From a checkpoint of a small transformer trained on Wikipedia.
Size: 16 layers, width 160, MLP 448 SwiGLU, vocabulary 2583, 5.29M parameters.
Architecture: RMSNorm before each block, no biases in attention or MLP, untied embeddings, normalized queries and keys.
Training: a variant of Muon for these matrices, 137M tokens.
MLP neurons of a small language model. Each row is named by its layer, matrix (gate and up: input weights) and neuron, and shows model dimensions 48-143. Each number is 128 + 32 x the weight over its row's rms, rounded and kept within 0 to 255. Numbers have three digits each. A neuron's up and down rows have the sign that makes its largest values positive.
Before each neuron's rows, "fires after" lists the tokens most often just before its 100 highest values on Wikipedia text that the model never trained on.

fires after: " to", "m", " Total", " F", " w", " f"
L10.gate419:157089124087120117137159120126126159174142130217092061156109079128132137117110112106081178087144115134139133114088163138128178121116109137137136155155118182138141125132123126061151132104085118099138147163139137102077111145084113155157079135117147081175150079136139106133115142158082188153
L10.up419:174146185162142135114135098120125140100101136104122085131112155148140093085102150130101152097082106095085114093116176086178176156171166114202118168141107166144137112129112111118114151120159069073182102136133120115082131176144143116165079145132124096068116134135122144110122143202126138143

fires after: " d", " f", " F", " a", " med", "F"
L5.gate298:153161147149100120101128105148118106135134140191063134151140148162147153110128124099122088144119100130140168185182114140161103111098144211122092129094159132155158128081130216129120093156138086153089177114150072095076135149152070123135064141142208140168104100145122148122079127128107115148
L5.up298:123143130151118103149136151130120161154139078158151084170110215134120123110139136112143103082119110082054093156156136109133156168107149124143074082081105119140094150150126095159066177137097109115076118096145115112085158158139098056203187125160108121132097130055087077082158113116149110173

fires after: " on", " November", " April", " October", " January", "On"
L10.gate428:087146077106150124157115096145131123099121147178114153171132169101152059117085171122173101110106127085156165106088148142093116099128199144094177147071176103165134113124109159128159135101105135139112139148085115118103086173179144110087085113136086167110080088141098099137090133195101120139
L10.up428:082146098087157154129164118173146119090153078196086118158107179110150140156143142135166077125130108146086178121118138095108139156054154147113038124119136089178188110123150097167130156106151142168115124149028126153155112129156142197165126094085089164113098144159132162110148112183085119149

fires after: " qu", " ", " me", " p", " de", " f"
L6.gate401:153117110092131158096119084120114136068110194154109115099127121184189096120106108123092125116148117136143186163124178107151141148167119126106178105167160083186129093165113145158162065161157109137156113105081149167105086174179171122120132083062132109134129088165135118191086163088228118126
L6.up401:119142133126189131127130115122127121156152153083093168150117134158143100115101100152143100138156178106127107174137180150084144084114105165132142106111086104183083167169103111134130148124197121147172104118127073133139170123178101112122196109129144195134131111092170062145157120137101093142

fires after: " in", " In", " Off", " At", "oc", "us"
L9.gate68:112158139078119122142117112074166199089108116127103161133161155099108175122134165091149176000201098088101148192164171166089070112123164140121110065153160156137089185126161095166140180115156128169089108147103095162066139116113064136142136141093165179091113098139149126131157120159124147139
L9.up68:113184119130193088123137104134096154152132062148114133104147068141068112173145149158123107122159107183076150121076220142159160128122097135075098112181175130139100130151147081099152171149177134165119133143118180075133107152106108182128147135100146183183118138087132101124123108102093214111

fires after: " E", " k", " r", "é", " h", "O"
L4.gate281:099085128117134097121078118150127209196167116143148074094159136090094147120108083121164143145154101101114139153108131085151160087108095177116141117095119123154144132207109102166115173121136128148166095178101090160061174149154114092063124184149147117113103099189177085142141070123166136100
L4.up281:121066106125077113164106114078123183164135064127120159080175121100111059117099108157163123146114113087099094106167150108159094087138172083138178092160149113134069107185123111206081117090132183128155112118150112126116128115170104085094111122094135119074175129155147155165110092082163174087

fires after: " S", " R", " T", " Z", " B", ","
L13.gate168:140139163129084176122192124175170158101099094202087124134120143148113153125141085144049105129122094095118158112109075157186079072162117125181083150076163130155132130098119132141092164180085132088150154090107156061141173156148103116124111184127096136113147118131100093140171120193094177128
L13.up168:104123176102154133133186163146158181087176100106147150117129123166112090050142120175123092079183156167141174128091144202160089115135146114139136164098175134183130098119112150102120145142125159107167114135144135139078162161083151148177144126151126124045202139137138059135110099110148080100

fires after: " G", " g", "G", "C", "g", "og"
L8.gate419:083099182143100158092139133157108124117186113123156149178130155205115147174172163067096101185122122080124083131070158127141090106093101135149178157141166086147163171122103140089114096120143138163119148195118118134096155085156100108076129184158158147100147120125159103153142116149134083104
L8.up419:168103086117150139099115144153158176138158160182125163120173137164101102131105143151178157159127144142166082169173125089131135125142162109132147116097144118136094172113124128195162150148145083089086166108099115144192113115173185194136180070121114193166060159096122120152106108105151089161

fires after: " f", " F", " P", " O", " p", " pro"
L4.gate270:163148142126134093096161095136112167138183211068124100153117140169109114184124123128101108028080140113069123161179129163074116141076064130153165152160127092163131121104142127139151106119114104095179165103143114120048135150115152123122077173143130173102136118100119161120192135132128155110
L4.up270:156092150094160131143119089122144143149157110145144116155096111178139135087130097128137147141054167107156128121120100156180113147059085152065133111079151078157134100144153152099133172129169091124136051114126129121126130136174114118177140083139135087055068116150123127154137088077120174169

fires after: " C", " c", "C", "c", " H", " inc"
L6.gate132:144123110150147191123156142082135062130154111178086176081178093113132152123176110166144150143106055147109108120124162095152184120132103105169129153134151138133150109171129102107131136177078117179152140085059130121155105137161148140114182118101165105171119157126126101170144186143155172123
L6.up132:100153141094096132126138112166096149153181116203128123127165113155140167085142159138114187156109112150134146106144066149122099135085108111111131141138168090115144083125109102109156176187156145160146175135067115133066137112113143071102161115110204154148152115095183082117187166110118127116

fires after: " |", "\n", " ", " one", "ad"
L9.gate166:134103114152073105165100215128154118095128110087082066100054173115155089127102116027104118119059080105084109119084146103116164142133131121155150156149143153113144100145104118112128098095128156079126199181129142155146125110096065173089093158160128183142162156157112114139123148137087129094
L9.up166:167118141127105100145215158155137143055132179169128098124105151065190146141074112159102159143140098097072078144109100110135133052186123147097138142092120083154079164132120178101177093092167167152116120129097097146200117190080144081120121161142150108133147118219138100179134145149112071132

fires after: " H", " occ", " inst", "-c", " C", "c"
L6.gate361:096107120086139154184141046099152081121119109125139092219102094132158169099115133118089151132111094163112147141171105137066171139171143114103138164133205120161058161159096146145145120107156113173139104085079152150079136159121094152147101127116159091181124161139135147144190192095063134163
L6.up361:099149122134120165096159116082093135112111090185093146177136183125133091135096113166154103113057123102097113113104088117139115074091123158129038077147101162111153093122055083145136078110121114108140114136115119142183135066117071099122130149107097193182155143115185092148140087113132192140

fires after: " P", " p", "p", "P"
L6.gate124:111108121109145138105192129121105183108116205121109121134147132162104142180148127098120093084101129087117150180080116105082131096137121154126114064125128147143103121121131095148149143097105161109069107107163164155106097089109142158139114145137122172136123164129136157095082122078219075172
L6.up124:137096123112104128073091111145159133177084131144145149149131190096058112118139163110158031121143130100144138118144112079055160162134123155173171123080127114059112059150151069142125111103115057124099104118080118146140121124173177221155129107174129130122099124144145085066104127120122090092

fires after: " c", " C", " g", "os", " G"
L6.gate187:080134182096090191195136138064107154092158107131142110200142137174054207093119143098155107162125060139116125132126124101113068118114140087193148169178113082137169147128137148077127143145144137149113138098149079113114127147149156128096113150121172089146126166112067160160112141101109173117
L6.up187:141123162126141165125128185140164107179148140136130107111117133130111137161137154112124122134045185151127129139152115122121143118070136175135111141104159123093162173138118163138190219073127155089130097226106121125116110124103154127135124153145141137124122094049133176083090149084132134129

fires after: ")\n", "\n", "-"
L9.gate265:101104122147141115174116110129124062140086052193138119122163099150102108106101119085133151105085125120084150077109119106095151078105134117166102162179137165103131143168152185088206177192114069108080086075150094153093147136123157118108114142093134166139144139093180198042106127100157173128
L9.up265:118131118093101097130068207089142103118139131141107115142128175178136112098113174121130109108197117085104082100156075142146171136098150163131112143139137115161171123074112163148093108112110137059119115145157100134140135110102151095203146112161088094117136109215157068134137152098102104125

fires after: ",", " B", " to", " m", "est"
L10.gate147:146099169127119099134146074153142138146180097191082135121133107139112154117141112118066094127141140174090103115154117096148151138105213118164154143107144196122148171093071169112115118169150137191117130122155186100129158162085132141079100080131162096122141102126103146139192138133056132124
L10.up147:117123158174089092146128101146125114152138099175149112151138119144127095086143148025141170107134179101134093066076137131123101119174139093114158185136132100226139069157140073161112146095151206110144083176173118125126166126133110164175123108119190193147137101092110078104176091153067112140

fires after: " c", "us", "c", " C", " com"
L6.gate259:087153183159067177195148063153102097043135126080133129123095121117119139106115153062092160113117094090148055055144133073134144124110089146113076112130123100152169072113109189075131144100086164081109152152079112118122108142141167120104108098114191098123091153151163110150103190150138150095
L6.up259:105116218089120143127095140097071153158138112096126137128137154158117110095059127122102095058065161094162111147151083143146082104101184118120054097130150128177155147086149150158117200130158137158087158148086142120132102095097123151146108137116126164196138115115141121121117158163065141122

fires after: "\n", ")\n", "e", ";\n", " feat", "us"
L9.gate3:183117109166114095087161153155123097121094134124104199151093150144105127098080167067163077069140135151149236127153120138088165107120161126116104105169153161121108112086196158122115113130072144112089086132162085139127144142108117117160133070101109174101124134203108147118204133120166060110
L9.up3:126082111159141163048164140133148097140159110097127109156173185153091163125153133112138104089105145119074126117071130156146147067170177092138153171131134128108122178182121146133138090193190190117093092178146154130166160087135102083126139169149153104136153161167174159139166113118162117110

fires after: "o", "le", "a", " A", " la", " Mo"
L6.gate143:064104098093058158114156153137112107105116095140135099166124070086098117080111086076105133150118081139123187146096087121179119087118106117100173155144099109102202167122097127081118105088145109120129130090125139181140108145127147112138163135068112189145127051138166148144115131060131174164
L6.up143:133222126156145105135187055123150142068129072143139128092093099178156108110080103147137140079149077126078188069150156097143136165118107079123116153156140154120183136140112132139076112122113129170077105150100100103139115088151145077062121113163080106106121136141147143161170099104145148196

fires after: "ul", " r", " Ar", " b", " Ser"
L6.gate226:182149058204100160151107152071108171147108117095124141146199110119144151165081105122139108088118151165145162078092119120126156125139106164135119084058108092137055126098135148187101165141131127153119139137113085064108092162108125139105145163136194155125100127105099092094094103059087175147
L6.up226:103145197066173100098134133195138130187076126162156133131089156155102139148132090185158061075110141126116200099162188139150100182159202169116149130140088075147121088138087128173081164100097124132142119111115069139124141059098135098114125124081091131111080162116130208119190093135148141111

fires after: " b", " B", "ebsite", " sign", "ac", " mat"
L6.gate127:153076104128091092112171086110115090127099088134096102141156151138173150133116142229085104174113131170105151084129098096110118120126085129084150107118160151131063156084105126112172169103140134164135104129186150091104112150132155110179097173186115115164106093144115143121129175119127108092
L6.up127:126132165102150092151165126130123128138145188067153130148146107138157122170140088187105085099059175151102128142108166092171135179132103088159153180100158103131113137139150138129112110113092094172094153109140141193068116107121147128138174114070176176103181128130069088101161053152151169088

fires after: "\n", " sign", ")\n", " the", "amily", " H"
L9.gate269:150179179142141133085189181154139119111150155130104145123117145068138169109125087129174108138049174130077142105162167130097145155152183158091147105137178122106095145128154149121163083111132120108149059096082126134122157125102087082107133135139150197119072104136114168074099076165168173174
L9.up269:140124085118114193091168133104110123091146134104143127146156179145097118120129110141204124120112129128078139155130087113107113170161120125020129121077112107140099166122180136173140187134136097129082161065119138151163153046154144063108133085107121098121161097072124107152158050162126129104

fires after: " B", " c", " h", " b", "oc"
L4.gate127:116077167144098075069122106168088117157110127137152117188081138122086116125161165167122111200111125135065082066122132150095158104170112150089144134141148147098121193117118096150060144195125146143186138092142143164154134140149120127171203170129127180108126142133169185130177149098065116103
L4.up127:078112151158088137080126102124088133115144105141170095147090177109161093119153145181108084106100157142093144058160103079113138156131088090131164138161151092103111153128116157120067121130124128108095141165198165081151188148164068119142178117069108142149114041166119177114150160094117126161

fires after: " E", "|", " D", "D", " d", " pl"
L5.gate197:046147119157115114135170167155183132086139161150088155115072124108087069146118107120126167146152112112118125149121174110140191145067102095100157038111080127164125085125148132174182156086149106117126152141112126141191168088109156133090148173192106170140121128127160088104141129130165135076
L5.up197:140145070212160138154202134143204149176103082146142105121099163170083091138130200149088108141115174130092109111115154129083144123147078116200194171152102164120090084172165149139109119100138097138045161104160101135147134129107125148177118120141086142136148072120160110132142128150125097138

fires after: " c", " C", " At", "ough", "y", " f"
L6.gate23:124140123127087117181164137158115096136136145110165166126170152154159117079146139090123185136092103165112147073107146150165068097146075189118096210113152119138145108112114163124123136127176102142132117121096120076085116142107177073190121149173126130174065115082151117146194127075118156177
L6.up23:078074156091125157124167082066098199118092097165112152164122154198136126132103109134094160150112071210130163160130120148174148068096158093086151128133103126157101159131107119098118137120127079108119161115129124128173084138121147128183119086109055101110129072096139128121133201000093139118

fires after: " f", " p", "v", " d", " t"
L6.gate372:086132093145152156128079109063116067142141148118135075161128098125081117095128134069119099110167076087118061097117177093122136120077122126128078108184180161090115103120155149142116101094164087107104164112172129090122127196124159116124099146113145138120122080159169108131133098066105088133
L6.up372:101107076177182140132091066112149066130160088125161087161173049114105117146133082105112100106119107184152098132143137093164150117078199165135139109167151141094142153112161098064125104146094114157062097117176131116157089169110164096150096132110152077168127108190128129112160156099151174120

fires after: " E", " h", " ch", "E", " Ch", "h"
L5.gate210:136110114136137104130137179091124114148165132064082145132165187124076213139124111135061111134141153076184162122114168129148153163094081082128108182173123101117126131140172162135110133122097048190113120110132100116174154110118114155049101156169142123124092134158127105112116117092077134163
L5.up210:101112178169118085163097137097098155031038076172111126114121103086125136154181121142108111112125059093093195120134117135065064105134123047118205132125163122155071139115103121123121175143126159144130158143168070078122130130087124155045058116140142122110115107113137179134088130117113128071

fires after: " L", " s", " W", " repl", " Wh", " l"
L4.gate163:124124140118052145092125124105119091074126168131125069098127106101122071101102118116097105175165110192172120157129107090143106145121137127130176095150123184093197168133169152084146105101165140178135153109087094105156072095133104120164144091051140119142102131202177157079076128115111134096
L4.up163:098151153116109119213142146191049174113178100149183094117106088163125140130136159182108091202136112132175117154066116098160095120120122136054098130171146103138147170149166166133138113135113114121104103106106138100112113121123108208172199113154155118092148144146155107083121122115159136091

fires after: " A", ".\n\n", " F", " f"
L8.gate320:115158134091172140197146089124126140134148145146117157087119170117099065127066144126129101078156125094130127135136123149185181182149101124103014083172132153110150133095111122117156114152165149082132061161163175093089112139163118081110131153172082104146161169108153128145185150111180131105
L8.up320:078111134086192080124142115107121163141118152160165125148059066116141136147118135167118084100103156135124100143144146113097138119082099129122092163149158112067131095132155125124135135112108153091165071137167159106117079111138166085101107178091161110197149113150121186096167118113164166193

fires after: " on", " from", "On", "p", "s", " since"
L9.gate39:137189120160153139158080106155090119157136100177124105143157076122160160142074201062103105103141182119132136084150123127111162086121138169143079124124084136104123133157151198132167137172144144161085120076030086125136110070098098160143071170109114113091102156132136110117112105166118127101
L9.up39:102140061133112184160095075129130086148207101182136091112117140157162138173119118129081159126086103104144110111123137136120109141165182133120110053114129100167141127117100070137153151074156168151120109098140105129047133116146199145160246157150097136131053113133115121158148126154138098142

fires after: " s", " T", " m", " F", " E", " f"
L4.gate168:122143057163113115139152090176107090121132135134144118098117149096106082098165148126113129121140087154151064197109053161163158129092124123142111159164147154091195158123026129107150137158133132133069081139159142107077134148113118085106133147114126176122111113137166140087126096147155188125
L4.up168:189138177137076110099095150181096153103139120130114103079086082161095170110146117133116109135144110146142111144107169207167070138106122092158125137137182161066123131105150080178189080157128099082122092136091127112098134109155117102117049112111138096087103147106138114172167193155088140154

fires after: " S", " B", " s", " b", "S", "B"
L8.gate123:110104132163036161123156126165101152145179110142156100096159138153119124109112127165104127165140135118092110152110145184096089147105132090152142105185113198110111151150147079234155118152162143075139115141085074136123123103158124098116153198096149097116084080080141091112148227105125142146
L8.up123:106105165140130157081138090102102134129148080133148165148114162084198079143087099150120128136169119094060086097066123164093112076099146138169117114130124156129116094105123138128179185124104120023131142152102111063099126150127147094092090149135127126102159160095110145075138161165112123090

fires after: "A", " A", " E"
L5.gate181:056080123115097080184164131163113135099141124093174137125122096126134114157159127141093102108149126104040151115183120157136133144115142118167171135150084100083106114100114159181139148098154080147099136129157139112118222125085129068180079114136081140134167081112152160132111063031164127180
L5.up181:138109167126125171162148064167178126062101121184135146141079152150077130141070170171117155160102151138083160103128148099099091116051133121132134139108113098134157162168091133113155055115176084129077101114108145107180070081087149120084157159089040106089186072104074135124188106130120160152

fires after: " f", " L", " F", " st", " cl"
L5.gate216:090077114174112115114109146072123088185180096170098127126075121110140149126091140127097175135113073115105083178139160097107155157114151136089144047155146106143079151112107164117165177110162085066179104121132138100159135134120100075188103158115125089140170093131154134121167109140108157161
L5.up216:092117164131094066130151168149117111076118056101120150117130090132146130124061129119106150070136135111070146137139107145102161095148162166122108121133104141111120116144186123172119084122146094120175165098214129132126123088166091093154166032121148114093078116120172148110087059138148177122

fires after: " |", " |\n\n", ".\n\n", ".", ")\n\n", "\n"
L10.gate214:116107123147108086165109181188144170100163131128099125134155117165141123127126123124132152119143119088110184088060088168219144116152098012112167099147134183140093115124110157102113114140069118131134121164114146128088080095145147081181141098167125131154150120099136108097116177176184176114
L10.up214:093108162199233109136110092126093149108149134122116106167122201160175168153104118134152109101117176154092115132088173100112131134093118136172146158113112107090138114107171162050095143163134131130162112115121069146129107083154121095189115141076135121186159121162107119068146118106134178122

fires after: " A", " Mo", " U", " G", "A"
L11.gate234:127214097115193128122177104123171138047123104121101109115199135158112124066157096127136065116133152105177133126147071091125117094112120071078147127091145104103139140140094133099122153077160106151132137129190081129116062112198198138159092149089137102129094115126104152145135134169121135118
L11.up234:114148124114120135127161092169082091146141095143133138141092151133139097151132187131174139110172093148102119095098096124132101117141186109068085189156136073064211098124107113101142159122046084105158108133140147137116121099162180120149168129146132136087091077152132148110205173067167123122

fires after: " l", " F", " W", " f", " Total", " w"
L6.gate218:069087164147098126173119103156038098152150191087158107093105122100098142226112157118150104159066100113134097134130153126132153148154105159081107113078114131170123106123095160185131176111091113167158128155146111186126130153116166128206124139085167146179110067149097146148154162144187133103
L6.up218:127127090137141119135105085166049106105134139125144115083150080087065160114157147060101106156120093136119159160131117149152141087108121068085143123130070139158109083090118159038180125122182133098078138134097076086138159122140162163155088119112111100143108145175174168137133126146098107115

fires after: " A", "A", " a", " the"
L4.gate358:135135150117130170136125121115131102150046017156059181099133214176150143162123118123114115122100054165094166126139181127129115179047122096121077151127087101100174138089145141149140159083158133135135089122144136065106164063106066080140144105129138109149190161152125135125166163097121183134
L4.up358:121062102147111144159093093191109112097143110139088146062091184171145134146146162099099157129146059128058104096121148118053134117050147153057112126096160153147160138102131168172210117098143109141179142148188157158082145078100123154167169131173153112120174119153160119114173090072161138066

fires after: " f", " F", " go", "itz", "-", "ut"
L6.gate381:122154089177209115126051112172130159127094112112095166092100083120115138133128146110106089072105143111185140150109111088208136129125093140111127077105099172172161133096105198156139147148144106159097153096063154168125129124141130121106129141078153090124106121157146105116204172114104164139
L6.up381:107101054109154101122122106055111095152061170123137128181167077139140093126166166126122072158125086120093177230116129132123112096128193114125057163134098128130143095132140080125136138137121098216092131104170119161058144136135119172150106177120105134093123166126121167106149151136147076124

fires after: " f", " p", " F", " P", " C"
L4.gate306:118182084072093176131134114087130131131113160137101125215178107151061162101141122122137107087122163107100149196068137143139086101174119096127094115117108070137125094141158113133174128136145115166104187168145157098057137142119158079216116108142106175132119093127099219084087190158171139127
L4.up306:091076137174099097168089094129102208135183117115092119145172100134158137117116189117159144104095089041098120150106112137135110163074117149084115137162116151150094110127101135104152241169097053054077146168156133146095151164162130125189142166096129122179092104148079129117179128116153135144

fires after: " b", " m", " p", " ", "p", " g"
L6.gate400:126156131110131165136129129090124110119140149091118160160135159106149146124161099118051182149142160138151196071147124163106138116165120140165133167168178085136062145121135122105083103132092153179115076072117059125038135175163178086080108115141107080180106145182104109112116210201159126134
L6.up400:166063116123106146092126057097138096168113157110112175122138165155095139134088108113062104103083144124075174118091170110142110155132085206196171100133152145129108102115189166126120147144151083162148148152118141107116153098125126141124151074112168116177101163046134128113182129116146078180

fires after: " A", " Ab", " Lab", " V", "A", " Mo"
L4.gate359:093130108115170084133135130126163130091135141121071150112119188132131183090160138109186094126129122094151134142167145079112086143134153152093112126137125084122144159170089131161120099179149134116131108153126070147090184132163160057122102143148092171136114099136149133144129115149102151170
L4.up359:114090111150120095165182066110109157066125064101057126146081115160102170122138152087166123137140154135121138145135121090104103151117204154126153142178128084159145142107142121145178146132143121113152161103091120104128129057138190138156115175130158168155179117127151167090155170149097125179

fires after: "|", " f", " Rele", " P", " l", " w"
L4.gate149:152086108141122141130123118205119152126132168117101136104062142125136110129127172112154177152091163067136139096068123091127198162108124106120117054121118182161163144104136190089125174164128097128090111111151175132137208177151121075199128128143084054150156089139155126141091099124132147168
L4.up149:153110186121129103145160086140164091089185129141152117078134107148103126152077114134085109125079108068123147131150118131157156136036119121098117162170110115140179118101115121148128149159167062127133090117070133140182207072128132153182131131103065115142174162070130101123173134169141094147

fires after: " re", " (", " Co", "-", " w", " Inter"
L5.gate48:091161129164111088098102051133113095133082154145159152171141147055061092178110133117129125129082053146187156137109151118109150082078154099103156126111162079171160103154134108084120050125094131144151138125131142163130142152131157150189114157109192180128135094115128120146083059121138146128
L5.up48:125209120055170064110146118128090105105100136085174149139120121074126099130147164087131091128156080149144142128044149152160151117134142173137104145113193109163174152175168157101128077122143134107071164142091187116103126121162131091091103132052095159186143084110110098146088118113184143115

fires after: " A", "in", " a", "kn", " stat", "a"
L5.gate221:113165227081127128213123150127136092088106147190165153085139100149175148109125186132154120072158087127058153119133114183094151087124122109157157165124141134131169161137172156128117085065172147146130111047122148145166194144125073072155182117189085134122143080170095132152126121118074144146
L5.up221:146152165154130126121156120155144087171092092141063125106109103113102151114158153150169120101157155116076120107108186145140134136130180148151125151099095139187177120101167089101116117117158103151133162106148202068173131062132148142149107112154176117137176097130135091170130117139158081138

fires after: " p", "p", " v", " prom", " comp", "u"
L6.gate28:173146129097149121154107100160133038095171146144115122166206107137103126152157155149134053090157139155146111160138151104165157110122108134149090159147078114095153107153148077141126130131101091128160084073110071163154112097145095109133127135068186114090039135136081139136144149104157131118
L6.up28:165175165114146110062132118111086099064172132116123131151159170150136128161144091080154049043193117092152161129137137161109147175156207105153128133077115075129152139130132087169122156142110078139101074120113119124136156083109107192176118093107144096139168120135080142083112114095178158101

fires after: ")\n", " the", " E", " H", " St", "\n"
L5.gate189:131124173150073139156130202081096092133104132144177083190150168148139122138146106107176174139122092096087178091185170106088129117060206148151125114096144164130113159164126152130150171136084137096130030120102119106111132116097145051087088197101152139116131099132147143078157122166180102143
L5.up189:141195132168110139148160157142120108114151156072207130185139152119066132104094142159102139104141108166087134172159135161115164127068132123131141074151151164119103142162088188164128114134114101128142159113200111188141113120056102082126121112141161175093110102164197138129119115160157138142

fires after: " A", " s", "A", " S", " For"
L4.gate252:102124077128094171122143137187095154113134121151137102127129105132122125144094150093111127189178119094127145188096126122159094117153204130126124125115119132082137167141141102164158065109211147132187085170138129116122134173132084125066139204177156107160122108053107110098140132198156136176
L4.up252:093080061132181141117155070141058108062147106137183083106074131144140206138073135140104162124154112103106145198098138084130150116141129097095151190169084129151098144131179094172126114141115137118179125114146090097124135100118074168090142187139146123148195097092133119167162112179153128133

fires after: " L", " l", "it", "ass"
L6.gate294:127120115139165144198131123136112127117147145077063069150145195139152105169171134090114120180102138201120093164115127125200164133178135115139138103129098162130119131104154104138125139163149080096152123116101083155215095070138068093108135122082111140153130114104106132152104111099097172104
L6.up294:151138128129096121145124162154147184119138070128155083129122084092072132117106115127148140111106134165161079204126151096164122180106121112108130174150132174181132208113075144068123089163109087133156066121071123105155087180159124103124189102106146120179138104088156142087172119154115130153

fires after: " B", " M", " b", " F", " m", " sk"
L8.gate119:142126114106158155152154080140162071136171100170090146152141122196134089045134072171118077097125087112136141117156115119162118159112081137085150111140133168150102098123076137166175163100169143129110096099119092145118131134166177105107189177172064155092145153154102171091146098160060149121
L8.up119:110151167184118088155117120156174120116113140152113124125142146167136108063134086119068128111115112100150108189087164133106088199133126124160067175196203095131133165143115081126134199118132163112059145082137170065123100085160190069145158155123172152128115105114135070130149130132137084067

fires after: ".\n\n", "\n\n", ").\n\n"
L10.gate327:107154123101133140127093075144191160162145134130084143146161192152183145123140104121134191114145154118129142162073116180152115107149130058185125116077088133107161167113090102146095122125111182121102089149105134136121111155147122083125118119135144122088129172126084117084186128144126159075
L10.up327:112144120165147144099116140113144168119093148108124126097098135111102116147061168127125174136181142113153201142149113136144072146088138096147101107138205129144185124126136136146086126118127114112093113127113140111098059157171144158130142089105170115128141118217074129122158114133157178148

fires after: " w", " (", "w", " W", " un", " p"
L5.gate272:110099139130173103075155154169142110178118101127136036180132181106145122170152078094150092127133135141123106120114159117147135171132116136145146120153184100114142135181145085098108142173139147154157120127187127166129169154104144072153126166076098119094155115134070083088110054118135096121
L5.up272:135104092144170127105186102137033112186118202100103117161102127113143137159113140092125165205083117118107130181152116145155139119183097189104090129104145163166128149087118169110097111151090061125099127101118164134129114131131147153166130152122100164144115121114108107136106064169124100138

fires after: " d", " b", " B", " t", " D", " T"
L6.gate445:101133076110093112116139069116077098122158199102154127090151108088079100136116105111145105150187131175100128106095084124112124099129141181118115037122093156083065103157147152126148098140148120083156155131142069080076202114096121120082112149175136113112131125162107128177158114116142148089
L6.up445:179100144153134116159118142086180092128132139198160110137107141145138123098086083092109097162128131153103163120149134096106160202132070099125138106121162105163109111120189102091104142110156095095141183140107106168096171083116105161156128069097111149166076085154156106150102162144158125169

fires after: " R", " b", " r", " B", " c"
L6.gate350:102132080129079107161109098061170148107144174114166156097178119147120118168108102148097123137116112140100106134129131096072094175083163133101136121158104173178118088136157106119085110135141137192137064145109097163125127150065112074033101152089165186153083157089134091180210093077122166158
L6.up350:147046099119101134135125083128124118136118139128177125133078125129093111104156100100050137136086139132123136076076166107076099181177155132128125167141163142150098106157128128123081175051171172134104123165129137179113147192105108080121138130119137110113089182112130185094146129068170154156

fires after: " f", " M", "ol", " v", " F", "w"
L4.gate144:143130108120117119129122135120133063173145143165136097121125166152088159154147130173114108119069146138146107213092131156098136153111128111116123124200130120159147157152140136173145204170187127123140155098125114131055141096115128096102144144201139164166174138089090079091077128142111099124
L4.up144:113091134199149117145117145111142134160182111149105122167129106087114107104111117117118182107126078123128122127100158089175124112135126096100078173165071128201154150144049069118163157143158118069137164154111102130094132108117092141102113185151107191055131153124051169091142125177112125103

fires after: " s", " S", " an", " G", " K"
L8.gate253:131154149080072138134221150170073146119168102171108045065144196143116146164107146146138128085152099113119108096055108137102140141093123134064129130161136100146186158117180145055133149131135118174098099104136108107164138151084195152143153093124135143089205111142136112045122177070147183136
L8.up253:143105083163123151147154076147138111087074070142100128137140142151093092186126072096120122157156124066148045073063096164072121060118104120123110136154135138159128079130136110133153173101180172135179173138074175125121106158094175135095098122136151143126179058105140066090140158182154140121

fires after: " f", " L", " d", " r", " F"
L5.gate53:126046143143110104112111149119070126170158101126121156140132131106163100146101139102129091180084126067126076148142160187163160109161157108126154099118144120107183164113087099138092174109130078083125105100174146169168135168115078101089085127145161109152113070157102164097130060145118132091
L5.up53:103109096103140101092128099075152043152137100125181150163152110164114139150130139143121133070127134170121154172104133173189104130095148144143124152102165191081150125171157120096149137109097114097143087140109133134175099157141096152091062085094117137175121132178155175170172148093149125101